{"n_layer": 16, "d_model": 192, "head_dim": 64, "vocab_size": 583, "positions": "learned", "qk_norm": true, "parallel_block": false, "optimizer": "muon_variant", "warmup_steps": 69, "final_lr_fraction": 0.0, "train_tokens": 228500000, "steps": 13947}
MLP neurons of a small language model. Each row is named by its layer, matrix (down: output weights) and neuron, and shows model dimensions 96-191. Each number is 500 + 40 x the weight over its row's rms, rounded and kept within 0 to 999. Numbers have three digits each.
Before each neuron's rows, "fires before" lists the tokens most often just after its 100 highest values on Wikipedia text that the model never trained on. A number after a token or word is its count.

fires before: " |" 41, ")" 12, " h" 4, "," 4
L6.down151:486481442470533554510479536533470568503465488521514516501504453557559475514552525530452421436508509501478539490574449486555509501431474529513460540428467469553492438505484526556479545455510465502570486600429412523534471489540504491558462469533554476453508501475487501565566489428550460536

fires before: "/" 22, "ru" 14, "t" 6, "ory" 6, "og" 4, "5" 4
L13.down530:468528530518470504497462490503540497545513486478529475511472519562441461556534448528525492551503473462507576515485481534548518505510501524480508589559474470479526470552465512491448460496458511557570454602469559519521523477456489503588496443508499431489453533529540495573475515512456502519

fires before: ")" 36, "A" 9, "s" 9, "==" 4
L8.down120:506483528444513534536576455459472497522480543527457401496395443549547421521522508487570518565513473561498509490571484537495445483452556477482504521491463494548486542505380536493436501504537487495572508472569489452526549510486526532488431487499466484491496473533464583488543515451441518467

fires before: "c" 10, "port" 9, "g" 9, "le" 9, "f" 7, "v" 7
L9.down643:544475486497552453541546477493448518428459503494560449478552525561481499472542461478503446427545512493528543536504554559459463543532471517512453530497447503488450463502521501538494492529413519591545493509396457499470463511500512502537593474452480489544535453543464522569376510492535531461

fires before: "un" 13, "or" 11, "ity" 10, "on" 9, "it" 8, "and" 6
L8.down226:529568493526544486467550479523545503498396531477459429481479490483551502525468438479553590478497513483488463480505486511456521515461541552379563531528532519537453504458536538509507539513554522552472531480466481537443510499480523471537491504525507497473451438527425459501441498585440468473

fires before: "{" 21, "h" 20, "c" 6, "t" 5, "our" 4, "e" 4
L6.down101:523550492478540454429581508555570441537449522484451425488469442488519558530546424610519496476526489510445528419523462491488514492497521511492472569525475515568511541487519507545468517520545531503470557517550509532405444500491442469483521471482482461490478503483479452550499508486517505492

fires before: "ough" 16, "ess" 15, "en" 12, "ed" 10, "r" 5
L8.down486:465518558490439498457505506532555439512577521520497524531448551487493494523429525519504517499454492541413502453503480507511531498551476524509517447429470554564611472488475516461485532537468459485508428563470556469520471533533473483563478566500519509579542445485519486547436545483542564485

fires before: "s" 16, "e" 14, "ed" 12, " A" 9, "id" 7, "d" 6
L6.down491:537535475539496530535542531501371461525484458481476486520538439528462454510484478504527496532547444420504460496443530503524464511519474558472524475528503493450531540557463454542471424528461471493521447595526459495507493549503539481566555504460523488466496559510460451529517435452464484571

fires before: "re" 30, "n" 22, "h" 4, "te" 4, "ed" 4, "th" 4
L5.down545:480475533469575499534529555461516544492463532514518545470507528424472486472446552449512536513447485511519497522519485528489502536543467486541455510554442458479463545495608453515450493532522465474481481434508524512446457483477439520572490515495473517490495449545470539464408493524412520458

fires before: "ed" 18, "on" 13, "e" 12, "ur" 5, "h" 4
L5.down320:435495535491491526500446500542563499555517461478477421525536584516478521492497554518628487524539487502461523521515471459503480456566492515473453494516470426477457425535449531516512431520492511480566427455558492539475459451579511532440510509545411441484483538547464531588436527467523559528

fires before: "ew" 20, "\n" 12, "v" 7, "o" 6, "ation" 6, "os" 5
L4.down43:484507383443500503446542525465531533522397494452530454430545492499500549491526520474514501538486480500549460532516426434516559453512417460477498528544509462477531493548518526457573454507522575509500496524564474528505490483534507515461461502525550450545475432509517485436505486507468565526

fires before: "er" 29, "k" 14, "y" 10, "ed" 7, "le" 4
L8.down294:519515466472490532579520481560475464464524453503491410458470546480457419502573418484444518523465506478542437490525538487584482501581578454463501567480520484594511475538522552484491429561532561434493561500481520448463522532484464531446517423519485458525538453476501481556470501476572541543

fires before: "av" 25, "as" 22, "ol" 6, "ar" 5, "ed" 4
L11.down180:534462458528569487531446490475524488487526433508491466519577480508429530493470523473476502555596515576516495533449528515447515528462528454576438556541437465582495545547487484527439494502528544552476472521500547518490548513510492553536510528512539536475493515546496492483471495473487455476

fires before: "0" 14, "amp" 11, "2" 7, "ar" 7, "4" 7, "1" 7
L6.down89:553471467521456546517500515515477495506491427484511497493541493582442421451493552469474461528509472368529503459458497568543458517521458534506516464421490515550506401469491459560478442508524509455515516559508544545551467504473386419455512465550524560430481516506529482478472479538403473512

fires before: "ess" 25, "am" 9, "is" 6, "n" 5, "ip" 5, "ates" 5
L10.down330:573504502468557461489422558460484493510531510527455479447478549449458533550413454508501506519548502525454499475539442507456550541561467435509473518487465551504493539445458458510552487492564494452532470499542583475502522544472475487559505480511565619494516494427529528486491516586517540505

fires before: "t" 30, "3" 8, "5" 6, "ol" 6, "i" 4
L13.down324:488467519513480484549530526507482458532558469540484540470417538406567514464563536500474452553517488498475528473500527492513561422446521451542499411571503481454545405515492525466478512525504545560542486517445458499506496573491403503496541517459517507433537506580488389536478527535416478519

fires before: "ess" 22, "or" 18, "r" 9, "it" 7, "l" 5, "ub" 4
L10.down399:439498489488500490492505484439504496507507489546401552505491563507567480458523498426470485531523487546502501443423430450456560475550424515466470544541531504559518517430466459552491478526503510549516489466492542490496544551497436485505532497543472475587528470502566555385524520533536530510

fires before: " the" 17, "t" 12, "ame" 10, "es" 6, " in" 5, "om" 5
L6.down755:512527538509504505511568503470426486503439472507507485576476475524505379508530485519556531491511438469534488511494462540438501452429535464544511527520571498518534468540443543492511481477506452466447503564496429424469497545448454484469534470445458464499600508524556436498557508436470535393

fires before: "e" 30, "5" 12, "1" 7, "3" 5, "k" 4
L8.down383:516618566478442476439437482506484507525522484439502487493527477485513496445530463481520498471547557503514486486439440574499570467521549516601453490509480516524550441518467489515430435512502458474495490495492492491498425494539427436453473489436501540595512423460519545589456545511458392416

fires before: "ed" 63, "ing" 6, "es" 4, "e" 4, "ri" 4
L11.down561:485426541480509491547594513536478522508416525522481507487475423540445520533518508494509464571483558526542471478430497441536477540453448536464464525599528532602519478505518509518561457471504513508544511477477500477449509526518502488449441487496508530464466458507531437478544529567472444514

fires before: "s" 22, "t" 19, "r" 10, "c" 6, "it" 6, "ri" 5
L10.down753:513486524500512491557368539469517468465526468566509511441517561431522459532502499467524379514474471530506578546534479513531497516448464461452546496538425454509492444533553462438485567528519511520517459475472485572476414500487541493491470481460486529517493492480441534464540556491537495502

fires before: "ew" 19, "o" 11, "b" 9, "ous" 8, "es" 5
L13.down194:542515447501464474520457516506518548569392508517471511478480564501538557451495525498520477496469484421434500535501480513533507503479563462438471569501486454489496494465421483507509545494498461495444496536515594502412487563523454562536462523544560486511527465524533500453455517531475534483

fires before: "al" 18, "ity" 14, "an" 9, "it" 5, "d" 5
L10.down348:468554445426459517500541471492496508540479467510549468507517538480526518496419551563482518490485469539546439524451481495486525477448514561466468522575501505425467550493499469495485524521460502540506465502537487491522496379488554492492471576529503484575508506507468481531408490554440513521

fires before: "ly" 24, "ed" 17, " to" 9
L13.down279:468482517554594467497523418545551483475501494474476531521485522438553543461492462539466430530502501442479545452529409528476538510596490457453472546476513521548517528528524546551515475509490484444554530489531541528516412518503443424478516516504486525487529519438514445485561474503451583524

fires before: " the" 16, "n" 13, "e" 9, " a" 6, "re" 4, "le" 4
L6.down462:508568496479480522499539483565466513491554551529540514400476532513464522508494512482507565595502459421501527429535535511536500594545534491508462507536517491498506494553519566556451473564403441509513417529495443514453440539534553474453500565495553427527430516466517474511459461479526500507

fires before: "x" 13, "r" 10, "b" 9, "an" 7, "or" 6, "is" 5
L13.down516:521464538497539493512447511479474522481496487501553530491590510443479497444499530598499570475500490462527502489481486480489419555462492478504527453450452496480478507541426463539520457448560578491538440513512509510556498518495502488544518528470469544488408534456479525480514565496529494465

fires before: "e" 21, "ed" 7, "own" 7, "n" 7, "y" 6, "ow" 5
L12.down58:493498523509520517527525456502550466521494498475510504495495541428420475500482598549516502505477544523488424479497470489543486504540527523469467529473449457555488517451571493583468464596505443464558431462481530479494543542480509524447561447457495520548466527478481482567508533445470508473

fires before: "e" 21, "st" 10, "ent" 9, "m" 9, "et" 7, "n" 6
L4.down261:535456561521524533523506487548527535501475558555529423540459531480488462431457500506482536469498557553433488465498550563514499549451500470494485549465506465467497459550478462546485448515491462541566494456477484470523491565484522504455531483544510534465512559469506464473503526443482498529

fires before: "ess" 15, "al" 10, "ion" 10, "r" 9, "le" 7, "an" 6
L9.down615:527516529443506580459542524489460488510498472541485534464563503511531514463504476500503532488521531482491460463467540457442535493491457466448518457488480524519443495459516459527470499578493530501554508499501514444559576608514545529507500438440471493613463519554445466468496531498540501456

fires before: "t" 19, "uc" 15, "u" 13, "\n" 6, "ut" 5
L12.down524:411450526476491569530475481519516487531540517520462528521464409530496445571531523481503432510512481461431552557543485490479541474500458467395543522454476474476473543502480460534426561468532535482480541487508511550558523540545513543485497511483484584500503539504520502461474479488506499452

fires before: "m" 28, "ol" 12, "y" 6, "s" 5, "ed" 5, "ip" 4
L5.down630:444550471511522531516506476488464409484514378482491504491546510499497539469537484553536566502551492494576479488585519421473472469562496495468541529526471454525457534434456519511509533504519560528550500527507523468512482563475564490407548482518479475512441500453484442482536595528606528472

fires before: "e" 26, "o" 14, "ut" 9, "m" 7, "land" 5, "her" 4
L9.down764:440549521488544516586528491534538533528531498503443480475480480513454472471418537502472486549494466474553521437497450518514453517497450516444507549519472514499489493530540534541493503523482513524463548507500477570501451476495472463510452499539465516549505452452494523443462551408551449516

fires before: "ing" 40, "n" 10, "h" 6, "t" 5, "ord" 5
L5.down560:566523495460406533467473522453506527510457476473528561409467502463535538559514557473503470453493491474498484520517477527470514570518466499449481518490561477535470462439458498477475484520475427519494509444467501466511524508525526480462552467503610507492504486531514460484538523475520475469

fires before: "l" 15, "|---|---" 13, "t" 11, "ation" 9, "am" 6, "ut" 5
L13.down99:432468456532513558535542509526486455522449477468504495494495557575521480505520454556499477484478452497483448472531481494467475504539466416492524552492480445478559485541554496471467484506531524511526459455571489538450512495460500527511589439492559566410531357435467461541514491519478527478

fires before: "==" 26, " " 22, "ing" 7, "===" 7, "g" 5, "s" 5
L9.down766:505406489465559535474472518459461517485569545491478537529541520506484555555521517482521524537505498471553528458464487556489416530462512428461488554442449504586480460489473465481475491501399570527531503521454477539542516542449469503545447517571480468533524516404481549511585528586538571476

fires before: "al" 23, "ed" 16, "ct" 8, "b" 8, "n" 5, "ing" 5
L10.down561:511535510546488485501468502476442547472521518472527501520572506528458526469481561537447564448517518439558535503460512478581465570598483476521519500577445475431434423508520534521540385460450457521567581529471506466492494480524505525492447528487524522483504476473484475524475523540491477431

fires before: "3" 16, "0" 11, "9" 11, "8" 10, "5" 10, "2" 9
L13.down461:488450516527450547484517504503520526544444522478397534519545449544509556493394439583590499446443535502532488477522505445476502443518520474561513509476508551517565579509554530538542556488596479485527498505471535507478503437545435485495524475568507481489410472515460492492483460441462551461

fires before: "-" 26, "\n" 22, "k" 10, " to" 4, "ated" 4
L13.down642:473467497566546471482516467494544508515482613559588468563476489480432527561524527495519519514419490483497548468475539514453463456575525492428497511460454488488559529552497523526476538579523515431404507494468523431540504462573499545600532502534543512524540527514449399471492527532538496537

fires before: "e" 24, "ed" 20, "ity" 6, "ing" 6, "es" 5, "ation" 4
L12.down452:443505535599488499540481549437521518516427518520524485571539434503512446449540528500402532504519469471495523486553474440471433542534506480507495440514546506566490458562467504437516461506479529551482516503523467490456467461491580530557466495531497530538573556462504507427531487572470500472

fires before: "\n" 62, "==" 16, "ing" 5
L11.down156:499460510598552467552448556536473531498557597454504539490491469500533490469491490550465474471529450538544542473474506520520513547451466470451535406457496558453496501549511485494482506536448576514540475453497498532466504456509494539444545545519479470523542536464447532471476553511491466436

fires before: "ic" 31, "ity" 11, "e" 9, "it" 9, "g" 7
L8.down69:485535556445526438493553469491531504561475466435541423537474400485507535434489492559555556480463463497511478505468471516474512461497503475541475485443540507489538529573460499469474475546502499542442511517518560534459450509488497542483510514520570493464490412534518539485406461500452485429

fires before: "|---|---" 21, "|" 18, "n" 16, "her" 7, "ber" 6
L9.down521:464449562488525583496546533481530450475483459549572481505607519467482477433511514530469531471517557548567503535521496533446454569531463468483575483431421511521507501506489558483519506493557544505464524437482475501541481512496512434499465465482465554470430522453528562434520453468448525461

fires before: "\n" 20, " " 9, " -" 7, " 6" 7, "-" 5, " 5" 4
L4.down736:472439466488495537501523522486462527520460524508504504447511499379581471447502523498503485516490480489461519496492535473451575429456523416503515521472492460528479515596503535458536548478426454492549474604477476526527518511492501467481500438468470470526451528492452527511528482458512563446

fires before: "\n" 26, " The" 14, "|" 8, " It" 7, " A" 6, " M" 5
L13.down528:524490483529540416505465484505538490526485469458541552440514529451473513413466487476524487488481534523462523499509481477457482489466460525509563446528544481486573493555477484460422557428554559536536457538476436513457439475473537482560561516478522490541518431602538502598516543509522548514

fires before: "\n" 43, "R" 8, " B" 4
L12.down498:469488554469562510517506650482482544513533464450538453478460520415509578512398527582416514427468494560456496517532467537535511463491502489498491531508466430509553518525610476505416530449564506522500515508501525437512472478525443491485497463464496491483522475486547501471510511522458469483

fires before: "s" 32, "0" 13, "s," 9, "n" 4
L8.down235:491465485485467514462461543505490454531466528503540533526542546573532492546449442500514468499462544537484510482488474421459509526496498471469442532453509507526534477456464409511550560480515422569504530507484534480477541527532548482455540504481471537506508494514586513496528513514428463487

fires before: "ed" 20, " to" 11, "r" 10, "is" 5, " for" 5, "s" 4
L11.down425:511536519515548438443474467475532456448498455567495482498438553498480508425528482496459527516511507492438561413494470457485568468435443505546503474461459469475509603515497497486497485572539550532494505576492462475567435484507552468526510476517518520568535526521502390490506433515494566535

fires before: "ed" 46, "ly" 18, "ing" 5, "el" 4, "s" 4
L12.down393:523476502454584490560473517534468458455484499520555497485489500492431476521532519507518520455465472482486456429502454494538504571474568539479485496544504517488514536565477546517528529504509478497547532504548467472485572554529517399453454446493505484506509486495555526462507527528437446534

fires before: "ed" 30, "e" 16, "e," 5, "b" 5, "an" 4, "n" 4
L10.down277:455547489592524482538514542537486487453530402506541429492520447487541511508468492535523484513508545493489485476555525492420473505505450452455503534485448523562472458453474506532468501548490464540613564498500524478493445559521533558495592538494511512505526522520509439519542492445562469508

fires before: "1" 13, "5" 12, "4" 12, "3" 10, "9" 7, "2" 7
L12.down758:547514557512501540507483540456456511516544521492489529542464500507523468490460486533470523426454498530563514503474473547513494529471480505506508464478465499502477463484455460553447403468449470553515516521452470527469479511559514511453475417500535483531448531490514452528516539503494506442

fires before: "\n" 72, "|" 8, "The" 5
L12.down558:460514475447502477495481523491472403563436529560499513515522507505538543489518536566454442486532443473502487586507458440532492466404496481550465491528535434493535526475500414540429524446532494532496480589499491519443533413408513418584532546566457523522483516507489493564414531466500465466

fires before: "es" 15, "ed" 11, "ch" 10, "n" 9, "c" 6
L9.down245:513483515470468499490486512559514465447507509463532499429497516539501508499498489522533558484465495434527444511527498451513422524553518487446515506588498480505491448404458483475478533524579552551477544538514481474511525459471520557446507547425515493506456503453525443448507526489526481515

fires before: "ed" 24, "ing" 19, "d" 8, "ur" 7
L10.down402:457541426514431504498461518450394592541578577531572554518507493502476485475490542542432538488474416554506452542539507435487469496490442577525493499596491463440505528540550468492508482530461447552403467457491544513550520500550511561501534536454488447517390531550478559510541465527500457530

fires before: "av" 24, "at" 12, "y" 12, "im" 7, "as" 7, "o" 4
L13.down130:440444490524495484497487546383575430480520449417476497520469449597480494530511456475461461514553564486524476531476549520520515456518457393508536527483442526552577559505550559542524489497582518518495533459446478475519471467478571583556452498493538492451471496464560506492524485448431463473

fires before: "\n" 51, " |" 9, "o" 4
L4.down42:452537502484445528514508504464451474458505451518517534515439576459497445483491550386489523489527531549543487542450499616511500479489479465482555366529519557513516524461518500532504530501541491497515567460495496513484566430445523574521564491464510483453440493508530443483446502532530450521

fires before: "p" 18, "er" 8, "h" 8, "ing" 6, "r" 6, "u" 5
L8.down58:458515469536511460485527561541467458488546458463584471498410439452524522402484550499483585472484467520442468520486531492535499498472546467462499520603542492492505604508550521468511489467538516503507486493444484516540435526542465505462482543482525487491529527549463489498520457529501511518

fires before: "0" 16, "1" 11, "7" 8, "6" 8, "9" 8, "3" 7
L13.down596:477484513529537541494483548483454531514500518457491506465479488441450588482546433518495481498495509506443542573503480500516450535535518491494506547469459543492495487514430521517554500434467428524574495464548495500469464581542469443500532503481543540499507480464496464654475545500469531559

fires before: "ly" 24, "5" 9, "3" 8, "2" 7, "6" 6, "0" 5
L6.down20:545515492555457483486496526533507482502483506556518505465425448509502510487527546469551416498458459484549600560516432589542492457493461509496530456475456504556539534497449463491542487432552527485485510432451480459478519488518398475484468472485570488439520551572578610496550503556553514493

fires before: "\n" 72, "n" 9
L13.down222:528556518480437541449548445533568528569541511594500480505523538543470594492545561545507532477515442476538521479485532531452571435528503526494496498525551382497475568464460455526465520491520441524456522536428525507464462502416589486508500530495497532457432475483560531425495538474504442490

fires before: " 1" 19, " 2" 13, " 202" 13, " 19" 10, " 201" 9, " 3" 7
L8.down37:496498440508572518527515432557497419473499524476517500448440527535497407427490438486512453540536491490474465547480473524549527458570546520451442599505536480462491519454538529515489477444494512529531510472453476550457511564452590513440526460412558452478514496517508498505501434472504421461

fires before: "3" 13, "8" 9, "7" 9, "t" 9, "4" 9, "5" 7
L11.down252:521488503573510472448496568474544435478385498503559516472477541472519435526541508500481488473456540483485463527523515518459439461510518463516534478492451523501483473417500509532539511517576421529486458555524451498527456585568510525493579475546520480496522465463488526589475532507472528428

fires before: "ud" 54, "ion" 8, "e" 4
L5.down189:559534534494510473494556529562561453527485501493495510480491463560433476426458579529504522489496494464410494510555543529503490511608507488432485507490498477505546538513514544501510571453464484551563468539425448460534490472500496449543457489495574549524486482444501492516504487432496521490

fires before: "un" 20, "it" 16, "and" 14, "is" 11, "on" 4
L10.down158:455524588504504505512451525504466428538464512456452508451529500476546512498533488560524526473491575595494482546541456481467519517504523531509472513477479469481563470541517395475484501509507519508478505485531546374523559498538456525562511522499494535424453482386505488570452557604499547565

fires before: "." 19, " |" 16, " 2" 13, "o" 8, " 3" 4
L12.down161:501499492489496544541547402470554505470512521466488483489457469485466477485547473484494586523450486530563510474528511467458517510469524471547408494565527522440479481502507458498476474485488533522489500577453437439543521496478529528548507521569480546479617447528470443454463478519444486475

fires before: "ed" 73, "s" 10
L12.down118:500547462492544475495544476501474493512533531462509480424523519604512495505527518514482524479503489513503551509503438468548478563450502456472491437594508479513498515572453459632514442493424533523509516496502424585534542496561460536495504453484550547524449597535509395489518483516486529525

fires before: "e" 38, "es" 15, "p" 11, "ig" 7, "ed" 5
L12.down250:402552525474515414519490533527522493431495550403511559479466498563418492482510546532545549539511508502513488493437506440504508449555437532482527479500516486468437530490463452580590525479551486526407581511432529474467441495519471565464405505525515421546464524503542504484510464470578498405

fires before: "se" 17, "t" 9, "ver" 8, "c" 7, "p" 6, "ld" 6
L6.down62:509473521448506451522527447488567418488492529552487541473493436532554471454612520510554507547482513517430568484390455445451467491445473479597487523498522460548504552442529513513543507484496537463502539496500558366481470510442456512496498514526518532520472506491471542526529510475525497449

fires before: "\n" 30, "on" 28, "t" 5
L6.down427:477513490557476459521554561490529496454488477464539406491486573526477541546458420566496491496483530510541510565487478495497527462527457469549547483434453524466487456527532480522394581438501472475503596489509530491544560510440568484471463454532450544457496511504519467524480525512455487488

fires before: "ut" 19, "te" 12, "ers" 9, "t" 8, "ect" 6, "b" 5
L10.down319:449488571515445559544507445540539483505492594500483529503569466532476488506548459547540546544511424522526505530526436537525529582515402471489505470541505491439491497566500529486511511524539489475482497590506552450443501534484491530516466542476454593484464469525530435467456511483478545538

fires before: "t" 20, "s" 12, "d" 11, "v" 10, "g" 7, "f" 5
L6.down400:559557485463474505442484484520514493481472515486544491494472445500467507475480483488534526500433508459496460491500518524540439492526393488521551514407468504548505451535496419573466430492459470559506459532456493521453430543476449477487507495488546476451516536440483483533518493532535584554

fires before: "h" 16, "og" 11, "her" 7, "d" 6, "er" 5, "ing" 5
L9.down645:445554479480495499475522529486503506547501491552515568464521458546537533477497587495494597588508472545520479501468481464546445535482495566495501507576508520484520483588512572490495472515515483413454525459467489503478508486549453526501467554543479474560500424484459481496476427455505441503

fires before: "6" 20, "1" 13, "3" 12, "8" 11, "5" 10, "7" 10
L5.down349:512466476546484495475492518406488492531435434548512521472485452530476475434490447498438420466542506489513534513522485578524403526541473531576483482400485547499470423437501531568492500496558471518464524557562556503478461494505437482495541516561484533531554488526586499440496473484491538495

fires before: "en" 18, "|---|---" 15, "r" 12, "t" 6, "in" 5, "h" 4
L12.down67:489489421509467548476571463484499518457481517487513508450507492604476455513447533533515571467504472502546454434549570410512457472542478538506486550489541506495568550569441468509409493551536490509570508468459521476510436505476487565520523440440511442450542479465500508411485528583497475489

fires before: "," 26, "00" 13, "3" 10, "5" 8, "6" 8, "7" 7
L13.down48:563422542480489490512459493483509447480508489486551583533478474556462481496485449514542493493504496558442573529463526503597572471489510512513449505524508456516535435501525479512504547581504542448477516454456523463536490510460495503503449467484470496495440398548436472521541530516473436508

fires before: "\n" 75, "==" 7, "|" 6
L4.down89:445590532447498425453515539539484516539425560527563457483543517417515539474528491486439472489488527523484529467562520473538508472525544455493435590517558448490508567522493516517477502461564485498499567560446468521477535486483471518518411547528476549516405519521459553510441545528493480499

fires before: "\n" 49, " S" 5, " He" 5, " P" 4, " " 4
L12.down273:447508422513500500531521540500491484494504483480503482464443471473460437522522523509512565505526511523480604581465532452504499449479598453522472512460432483555550441470553525460464535488495572503535509493513463486486517416462506482445424441508494448512500488479530517567500466557489538479

fires before: "\n" 29, " a" 22, " the" 5, " an" 5
L4.down104:475538494504458543494461507490470480488503530515520538500470417429525501465541551449466487498508576511568551446433515600509441537449466544456494421564458522454488491447525469575493467532530462486441446489546421436484531466521557518488553430480465526515479537544486553474496479504482528489

fires before: "-" 47, "|" 30, "\n" 16, "==" 4
L12.down438:493520507542552525505458429488498467476504501462455528555516486453452540550553520491476530537472475496506544480483545497450576503511494519496473529504477436505499591525475533527511524539453521496434550419497485439476517511425623506514481493521530515537506552502508565407491474506442428544

fires before: "ew" 20, "b" 17, "t" 9, "ed" 8, "en" 6
L10.down475:514546489487482530423482465532538564490475499463485402457544466505450500534494522515535471506508472448535527518578499456465502483511509492483426438497437494514475442515436566499453534563440539515548548495519546473546505431530478476467523572509545557445483489494512526432522447476507510463

fires before: "|---|---" 37, "|" 18, "it" 5, "our" 4
L12.down411:486488533496531577538540467434505439504422493494553452536550511449500557472498451513487533491482625488480522549484540515486479497529481459456460526447486522426436543489556497457462548531460482466476469497538529467512516476523501487573535501451474552473511511474503504505487481483481509551

fires before: " 1" 25, " 2" 17, " 7" 7, " 3" 7, " of" 7, " 202" 5
L9.down183:533488369461504471494567498498459443495549475550491457506538439523434547466513521545485509598476478547531456473520500503478589499518530537511472501467514466491487515513498554547569547425447559528465428471504478553463476557542521502483531489525489423443528481470491502566457547493480447503

fires before: "ter" 44, "\n" 15, "6" 5, "5" 4, "4" 4, "9" 4
L10.down546:434512475504508604494461503516497486543414442458509536506494503522497435439449513500532478500509556465568546485511462471488500542486547494579492534490513435554502445454573533535485560502537527514503478504459542539557500450461414510540498498542508556490550473530449560495501444513522511448

fires before: "\n" 41, "H" 9, "C" 8, "R" 5, " P" 4
L4.down93:620534559473494508514506530444508550500505468517514524490482506464501499462501475472450467420484480488507539507539505440463509513391604452506487508439518439504493485523570466497353564452531428524460506529548508507547543565500489505492447477417470517444534507438478580493472494533498510508

fires before: "o" 22, "ain" 8, "ast" 6, "ra" 5, "as" 5, "ol" 4
L12.down95:471506463491511629537523592531495463426481520579550579536452503527503521494529490516456515553523543546418474552530455584445484501499533555489505415522466458412476509443536560549517453544471526455580454462474570561525497377511432508474479499456525535484429460532495468454442469530583463484

fires before: "all" 24, "ay" 13, "ar" 8, "o" 6, "ing" 6
L10.down494:499507498481503473520424518472499438463454475522506408537487553544480499525515510481455436492517484529536525506527505567548528529511529489463535460502517500472483513445503576449536448532469493499498527457509517477542480441543449502455530499480534521420491515553479472459515443473523565568

fires before: " St" 26, "t" 8, " the" 8, "ation" 8, " K" 5, "her" 5
L5.down657:504498498578468566524488462484471465509499607492524540449476524529527443474567520577509519471459501459504427550493530498418531459442426461487542547492524437540555511501535445465448483465428470515552467493483478459490568577476456508520487478495434427452503577509465417541569468492533477536

fires before: ")" 93
L13.down745:536586515446525489512466463577491525497449505537485477589475439528521489512533483507551467495530407552555538490501510465548403478515559506446529479412482532477523499493476446550493468504507511544521468529470434482530538508504425568560487466526491468447412454483520598506521528505504496487

fires before: "7" 15, "00" 10, "8" 10, "|---|---" 8, "o" 7
L13.down702:528478452486513563565479420481578501503495473452527504484494460478517511481473515582516533481508497496544534502511506534473559412493489503528467386497451521516460484592498457529508478563484509449490538473512473512479511502499434489504513472530529511426511489466436540560561476515483437559

fires before: "all" 35, "her" 14, "er" 8, "0" 7, "s" 5, "as" 4
L11.down19:461518478521431502488456566478509421518434520474429527522506513519516491577448504488491431510441515427543493475469494541500529527513517417457468555519531438579495466450476444507474456504423479476532501511495471518446539484546523530494452483449559512458541456556485510485525496498549553493

fires before: "==" 23, "I" 9, "M" 6, "The" 6, "S" 6, "C" 5
L10.down190:496504504497459505518406484476523448510478479486524477489500544508472494543566501415540498497494494486474458508496534435507457426503453465455535535463491492550519518439591546453515515466514548480525441531444445481487497517509524486456534465542476500561520533539460448513563509473539540448

fires before: "|" 81, "\n" 8
L13.down264:490498460538498485471494496582475465512506507513502513474458476451557579476525541468481513617528546531505423460448513489462500548446540445492427524557467503481485555514537551520442525560523480415493462461469471485467493546467531487499478564477495483476509463496525571425501500568462454523

fires before: " |" 28, "an" 11, "," 9, "3" 5, "0" 4, "u" 4
L9.down716:477495516459490533517496459435444474506485555462463550454550506464578506493446465495576489604492462549444554564466532507531517495510510441537431563486412528494477464458475488505468533493513559452480469462590452593512496462528487523534439521508505480538475457508438527473531495541532478528

fires before: "re" 25, "n" 13, "se" 10, "ct" 8, "ment" 4
L9.down41:466476460490495493516469536524562536451429509423481517543458466442434569480549481494509489467571474473576509632514457466518522542514480453496535539491481487520432527489432494512474495445431506469516493501456477499473462510532499536551418508432542497504491489473508406531554439550506538444

fires before: "e" 24, "\n" 12, "en" 11, "ing" 11, "ment" 6, "or" 4
L6.down625:543444471468499534534506523483487526493511511498570579419389460491450537550518495511485490498425451482579565559503513420505517551482527456442495469544517513449546543478514372506482476428541479548534458485490578541468470509561529560426584511572432487503441473518440466467537495517502484454

fires before: "en" 15, "ed" 11, "e" 10, "own" 10, "d" 9, "t" 6
L13.down678:439543517485538474484447489566480497512546490538476493438485555481507553515459522489439502529541536563546443511440418467480491487483414553543512415590488554479469531452551469589475485542536506559476457478471484512569434522504430589493451515483516527479538493468536445483444536477544539494

fires before: "ic" 20, " of" 16, "y" 14, "he" 8, "n" 6, "im" 6
L12.down437:509428543532496442562551512539542517509549524456493566468475493426464480506491473487524534480496525505536523485561483507454495477462440483561522473457450519518496547478500496558516435536412428467489500528456517538510504520485508461504479500508553509455518527438464474564479478456478510399

fires before: "c" 22, "ers" 9, "ad" 7, "a" 6, "ro" 4, "g" 4
L9.down331:516490443479519474451529540496543513489501528486549461468492508488426532526524507392502488412434541481484433492567593431549477534557488492500411489513435548470518407482549521569486453497505489526478499501463520509454512434493560499534533519520538519560535495484468527479521548570586508463